Weights of a small transformer language model: tied embeddings.
MLP neurons of a small language model. Each row is named by its layer, matrix (gate and up: input weights; down: output weights) and neuron, and shows model dimensions 0-191. Each number is 128 + 24 x the weight over its row's rms, rounded and kept within 0 to 255. Numbers have three digits each. A neuron's up and down rows have the sign that makes its largest values positive.
After each neuron's rows, "fires on" lists the tokens most often at its 100 highest values on Wikipedia text that the model never trained on.

L10.gate167:102131132120111138133156109139133096145147164126101109107122142152117123157150092142151160169095133106170108126105085074135162140176112117105143088129149140111152142109137142160100136108096092147114174132144087088102131139126117117149125129131095152118107139125108203103102116145100140116144115146144125102135141146159136134112074122118149109124139132128147126127070151112151145150115163111149108114147163132105181165140143187122170137133122101112157131100163111125157113115089143137165173100125148124128178153127076147127150156152135130142104103138135165162095130112087139121
L10.up167:157146117115118132130131146142127068144177133145128143108163142133126131145146146150168109105151056113126139108134121107131145101168123151093109130114076132104092153136106144109103068161124111122089108148131154125147130117121113130107070157133180148132153088186119118182115167156132138168156128084116104088146155151162148150121135140138103124110138127113125110133083139142121097142115125121070132102098149118124133113137120118130183137120139137144151146066130158145091123120146169149086100098113107131123117140138117147137115158128140137135075128148131145105123143151141174116
L10.down167:141135155098145097113119154113132137133164173129184147119128169139163088097150117142148077114141120126107139103138207138145156116150103096108143117100103116144154118100108146117120122144131095102166112100132099124127112122103114109184079148134123137142117164099110147080145119100154118138156111168170131140132085102095108121144090123134122128130123158128130110157138123172129168119154178100143134134127068129100163081109148122099153162123151136102127103083123123143111133136139152179122172131135141140130158102117120129134100152145121144105116147157101124119097103097091101138
fires on: " "

L5.gate366:130144093182102114140155138113113142106142116125124139152132160129088147177146113110113105134160155141131115074124139143169132166132131105125128115135118077148125155118116105172135146151129139116159130104150114120081138138180113143135139115151152128152162107142141143158110134126118099126116100083112164128072149117114128126133148114154131116135078137139139123104122113164148125140184083097063112112146118122140128156129141126177118184141085140101128111108096139126156094105118103158173107134114115106118120137156120149128165151181145152100114106139189113073125100162126151117
L5.up366:091097117083110139099151106161114107103107130077113136096142148123138131124110120083138124131122118106146079129171109131173146185130191126138122138152130090171111140135109147161142151165081146132099099127146099160104158134119134137109122103174151093155130124131136160141120136178151152140111148135108123142129100162129123108112153088112159105137160145098103112144118084163115091166100106138151155138130124103114146125153148126082134159125070159115114089177134127108092137128144122118159110118123100108144126113105104159128106180133115155130135142140131109125158107168103102108
L5.down366:139124158146123151123139095082088149166119163160134103060136118113164167097151147142142162101108122147090140140088067129113123117087051140149151135179140119183121142116103131117098133137131133104179107133107118152124103073112157142101130070131116151135151103143132145084139127106108120138128139135129147087128139123146107156145127127111124105081111116122148110142118119153111142093125133112122082135131159120121153122114087145167136174147152103139123122145120141135099124141119097125114109138122115136135113124086147120175145103164144073093100140138114119163153124111143096135
fires on: " j", " rec", "ec", "J", " sec"

L9.gate347:133126158132112118154159140126185098131143133147128148105137158167104156100087145120121127161102102119095141161140113124113132089137126103139140132115151129125130123122142151173114135137177135116138142178157146149144143172164145109144124096168120121153129106119172157173149162115123129100084156135099154098125130144137110096124079135082135118181151154151094129143128080131117121161081122095144126138086107084137136141137129161107149140165166118147117165120145090121130153088169141125134107088069112145161133131116107133169099143118123100143092102120094109130121162124154134092
L9.up347:185120146161127124132090120130138131106109104138113107145102110146130102169085133133132168134163134167169094099112124115133151146118108108120124129123109149091141114135130087140142126139156121153109163142190169140121131141134084140128115141117152122141100107136134133103123190133163199116151106132094116163105170172104100135133135120136108113112131121181127113099151085085127138097169152071148083136176137137111146113136153143158129109158119113171140108124107073174102109141087127109134150175137157126096140119134139149131108150155150134138115152128117105108130122130132157151
L9.down347:126103159131106133165138180155119124113120101098113123111108126137168134131130116098144115114149128114106085156124144147156148154070121135163118150121089097107147106142123116120143157131131160146142099135132150164149144114156149098131179135177124121102127119129143133128114109150115104145127153130161131115180093094157101119128139142145134088090152126169124094156129152144102076116143134077117157126107157097177142161089141141132145099128137110086098136138115130141074139157130180161118161104133129156160116102147131099119137160139161146182166115192106150139155127113147110154
fires on: "==", "===", " =", ":"

L10.gate115:153147143085124159115131125138152123125139103124161125099159116134143130123135131108139176153115112115131145150135138125127160123127176113116120109103192116111169120151125130123085138130110117128152169134159100082142136137129105150156095163149089184100080114132125145122113132143112136134099139153133081108127179089111129144124099146138214092116132158137111123151202119137136136104144156123093139101120150125105127128159155134104131159123126099119117134126108082139178128122143135143100125174126118145174090101090134141143120124090123108167145105059092141141130110126133136119
L10.up115:172111137093133107128132144100129108070089136150124126116121119111182110120089123122146114168108130119130113128152143110155134107103151136139140095125157103147135130089137134143139135063142134072158167134171108125177156177136111111125085099151142119121077121161100117145136128155094107114164098166159099146157135116163094160127117125113136106145112134152164134134161126156144119148142167105083100104137117110107167087132174106138140145135134092131149140128060109144154135139127130121117138157134102122149087128092169134102125129147082136121170142140123110155145138103131123156
L10.down115:135122138116081116108139154121141141131118135145111139171124134135093175128144107123134108143104152165150126123110244114121135132115123137167143102156103128161141092153129157129127127104139085127107095135159143158130080147117138147118160121137131079123171129147142126158109125162146129154139098110091148132161102139099144089135097138157111158087145077112122123112099117138131142138104167103162143106130102126117116131115108083120109106120153170133119130146091124177143100109104111134153155125118136104145121122159118157108174117139109159109063136155139162107093127153161134151
fires on: "u", "e", "us", "o"

L10.gate158:118139083088119133130149139135092153119130139174111130134195144109166099146150123156141150146108113113126166124160079104107132120146129113108171090166129099078116159121112090182101111148122087117144150145151121144144177173150129114116077105126139126134127152135092156131129136103114129133130111106155121117139109135095089087115097120142137111105104113160145134154114156131168108173123161130102129109119140100134165161148133133130146180076117127137179129087116115135125105103127141141112123108185132154120124122125118129113120154160119143156090151126140080136111124129169131072
L10.up158:103119124083145157132142128084100141163149103127128109143125124115167121147149091108127114120123129140160105125102118123127171149137106161145115138135110131133104146097130116149111121188139134119156114116142147160145152128106108146130099145119145130136132106137119158115120158166125108120119079131137132118126111129148135139133070121093155121171146109083119133146095142096116121187136137181139112123131142119128116148156105213150127164099141146088125144094123076134095119158114151059163177106122119150134126141164100146173097136146110097117101087137150149108107133140058103121
L10.down158:089096124121138109139120123117082162131177151127169150100147129125117111122121116102148133132129127132085118113126157142166131155101117122134134144093116138133140100101108149138139106149137130083122144149117124134141186113104111149178115145075091115149093132164133161105125125132100118122060095126186126080178133110173150135147080107116152138107116114113116115148104161162101139080147104138119140121123121135098167100112205130107113141098132097121141145102119135125143130135133166171120157090081091108120124154092093152111099094124116140127121142134155142116111128136143087122
fires on: " ", "f", "p"

L7.gate230:126152119113143161094107130143143095086155158136131132111128109160116117126093109153110120154128105151085136140139120109147147086137176100134114136130136128134093110132124138124091118144142089134149117165128133140127162126144123108129098113120091138165112156143153165110110094100080177147145103110185126135116174156146159142125071096145142141154107085123103124121097118118090109111136133141123160179123178159155154145133122141101130152130085095130105150140111144148159092150147138167128173142146152154147126081114105158161105129165128077138150121107160112179124087119145110154
L7.up230:120117102133144133126119127138170150110174133139121097132148170182136121126152093141121116146156158153132169139106122112139122161111113155140117109141102116097139128119118123114095138097134137125096105091116130110156071138132104081126104133117165170107104136104139117083142105110140107131102127128114175124117154093107098126182107116166129110144147085134160123113128143114094133134107076117138174158105154133160137113116167152150093121137122125154103123170143138125082103139128103135125103127135162113146118186086193163167113159120081124091126158174138087145136135120098107129
L7.down230:131121156143079112121158125128144125119101118147129117168056108114138110078153135136099159118122093091147125110135115100116108148120082140123153153119177062139135149101135139121175133119145115141135139084162103174070157117133090106106124125177124148124097097162137112137138132114128069140128129142175160123150135128175080161137158123077132159131159118166147147135154135117145133138168144138146135122097111091134134120119134163137167119094158150170132059139141152141148164126148136097107131130088126109134119132137119141122136154112122125151135131141147127122115150139141087112
fires on: ")", ");", " American", "amily", " Fran", " National"

L7.gate234:144146113090118109137167125104109118107106091098136122143145141120132146088182137164138129141119136114114091119124058123177105147123131100168145107183135103093123134145145114162130115095143144131129109133138135130132130128161132145149126152130139112119130127090107140133146136147126115104097140114088128116146117131058094129099144151102119147113150113174080085095116087152128124123125115119096136122100146121127155119079166118145133100163145146127149168130158148136156131131122176139137125140153112112122091104172092080151164152155197152099135126091163091143148121133133148080
L7.up234:108106141166120124143146135117110114145166128119117151143132174155112108157131157182105153136117105147131118108146080113129167128105133106126068107120062129132136172125137104115125111164108120137125116122123117124094108127145132165121115095129185145152125131101149141093148135152137150107136131154112131152114147164162130138114110166097112123122150147102158107113103146117117139122113127102128107083113161150151083183127123173116176156125104143143112150190168112130089071145129132078143154150116102124114153112127106171134090131149133142142113155170062120147124124098131159114
L7.down234:142162098128136135124143153108148132092133141108144115068142137135141163072118108156134111109107166148149113140091070144105114094114140124147110130164131147106082146114130123165092156113179116101181123129110129163113135169103152135121146156119111122140146153168088130124124111125121133129098151102101151126141113122113093098155149161113138146107076134099097153134110105166109126150173133136119115091144085116079099108105099121093096138160120099119104138126123123155123157116111151121119145129178113171186089120117153122089141129143139116141134119191117163146133137117162147131
fires on: " dec", " inc", " acc", " rec", "ec"

L9.gate334:126127146137188130132129118137090142090107107145125120117146139135138132101126121133123181132063117164133126121133134166139138122095104103182164136150130105150182165116117173117125161126101139108136127099152089095084093146134116145168061138134117149114118147118096132151115140127071100107102134121139124097139103134131157161125096170109152140155163119135160108139155114094158162141116102135124100094129122088110101140149163094123135118127126153114132152102080071151149109130131117092061138126130135103142110093094105127136101116125112083111121135117112117161113106158143115128
L9.up334:124116138093155168141137118170150133132148149139093118095136117118170150156134165098125149131097141153150071140114145155122165099076098164140109116096117122194155158126142119101088163131098138144150065108137124092106125132135129116136109132142084142118161167127121122162108170125152115120116153131140100142102166099157134143117103147126160126143146145084154102101051155109093126184107125120117120121114106123108082134111106094134139141126142108143112106141110134149126130155112133091092144138129142127118118103114058123131121105136157116090136154113095145119132118162125150116
L9.down334:153113132104114122096179143139172138112090126110101161140102120087081117184148110148108099135164155079138177077113211105107101152141124160122139115135109110150144108125151169112126130118150147116152146116151117130116140140075160141141156131097098105148094115131133142112119124153145170140133136088134127136099146101134128148114177094148085129122083159104086130112155126149131134136119166119087149108093143129118114161152126154119097146157144152137133132156147161133121135115147131140159178144138109150133096112154103120113164080123136123126116102111135156135098150158158142141
fires on: "–", "as", "u", "us", "ash", "ure"

L5.gate443:113127139123120168054159139097133139083111136135145092141179133179112112136104149099130136162133156156161135103127158113153115127097111110108154117150100107135131104125117162150142111138148124074184151112120144138108156101136136166134109144114102149150179098116121099137141120103123129159118118121181146141093086153129156157127154144148142190108123132163152145124113140114118109126124146143096159177140096164085148103128110104089106154097106189154135116095115126178111143137131138104115119108155161134126133148144098140139108152158123154149090122138146164125143113128100104115
L5.up443:091144138136130133148080166120141121137133125101093098104100170123088116161130092120136144165135139147150122120170130138123116169133139182135107112135144148124177105151117098111125151133123140127120147139115139121128122064096081122110113191123095129143109192146163129117097124097134153147094148092102158089136181109112123126143106119126109111146105131088112113099144128084067141108104118150149120123071120124115112128121137124112158093162111128164111061118105149139151162146091118108156087107155108095106121111112111126158134118141125127088116119143118104116110119145110138102
L5.down443:137124157117145073128111121112120121105122052098147105163061143119110132150122139132118138143110090182159125117110160105122122156106175117078130149100167144108147118158107125145161168121158116141094143160119131149129115119117140104138137094111124147092147127159132118086149061178126109142103091153168149169131127154117125131156143155161165172127163158150113122108136121127112103154144114112147132125130155095131156151146141095121148187149131113151144106073160102131127126136121145143119097176147104131142105126122126134140122127130123159131120134160142132169094175131136114110
fires on: " American", " World", "ch", " British", " National", " U.S."

L10.gate67:116128146160153096113160142115150177128133131143109134143141117165136115153096124143121118146139107162130135114135095132124134154137141104116147095175165141122148141160164151132116148149158080137123135132159133115161140139111120133142114131124082104153152082114126135117131159098127108153146130093175163079152126138112119102151072135098128129147095158165136086128166129092113112172143134110097122132141112110118131165119134157118142120146113155139096135089136077128078121140161140108115111108133128095152091115138142178132106119125092141164112158098126102076144199062165122108
L10.up67:144122137117152160097128121134150162128143083129115130142118120126162147120122135148131129127191121131159071153053103113120119129125129136096114110133133131140130135178132156150139156133140137117094143138087170149132116100116125094092143128158152182108096135133133116109081145112105099145140145100168132142128119173122103162122117136155108138151135090125123128121144133127145126108135137100136113126134166053127114136115096185122114101139178093110073158154149083117100145116104124112092088102164149131153135099114144121140106113137142104113128095079089166101138152118176127115
L10.down67:155100149138167124136117125144118166144123111106078106080151135135142122118151143139115135141110148120105130169119072117093145107093130151116124148140109113149082162146152146139144155144146111132134146097132174129129137140138122130115144113156110171088139116111072150163138139158114166126141158121101138113115190108126098103143145124126142106127116072151111118073140078151125153151152137115212136075122137104097147120114124144150118157110108124125086162118171131152111124107119154141138113172108167131133112157125123141087126148113149141169145087136144168125136117127102088096
fires on: "|", "==", " ="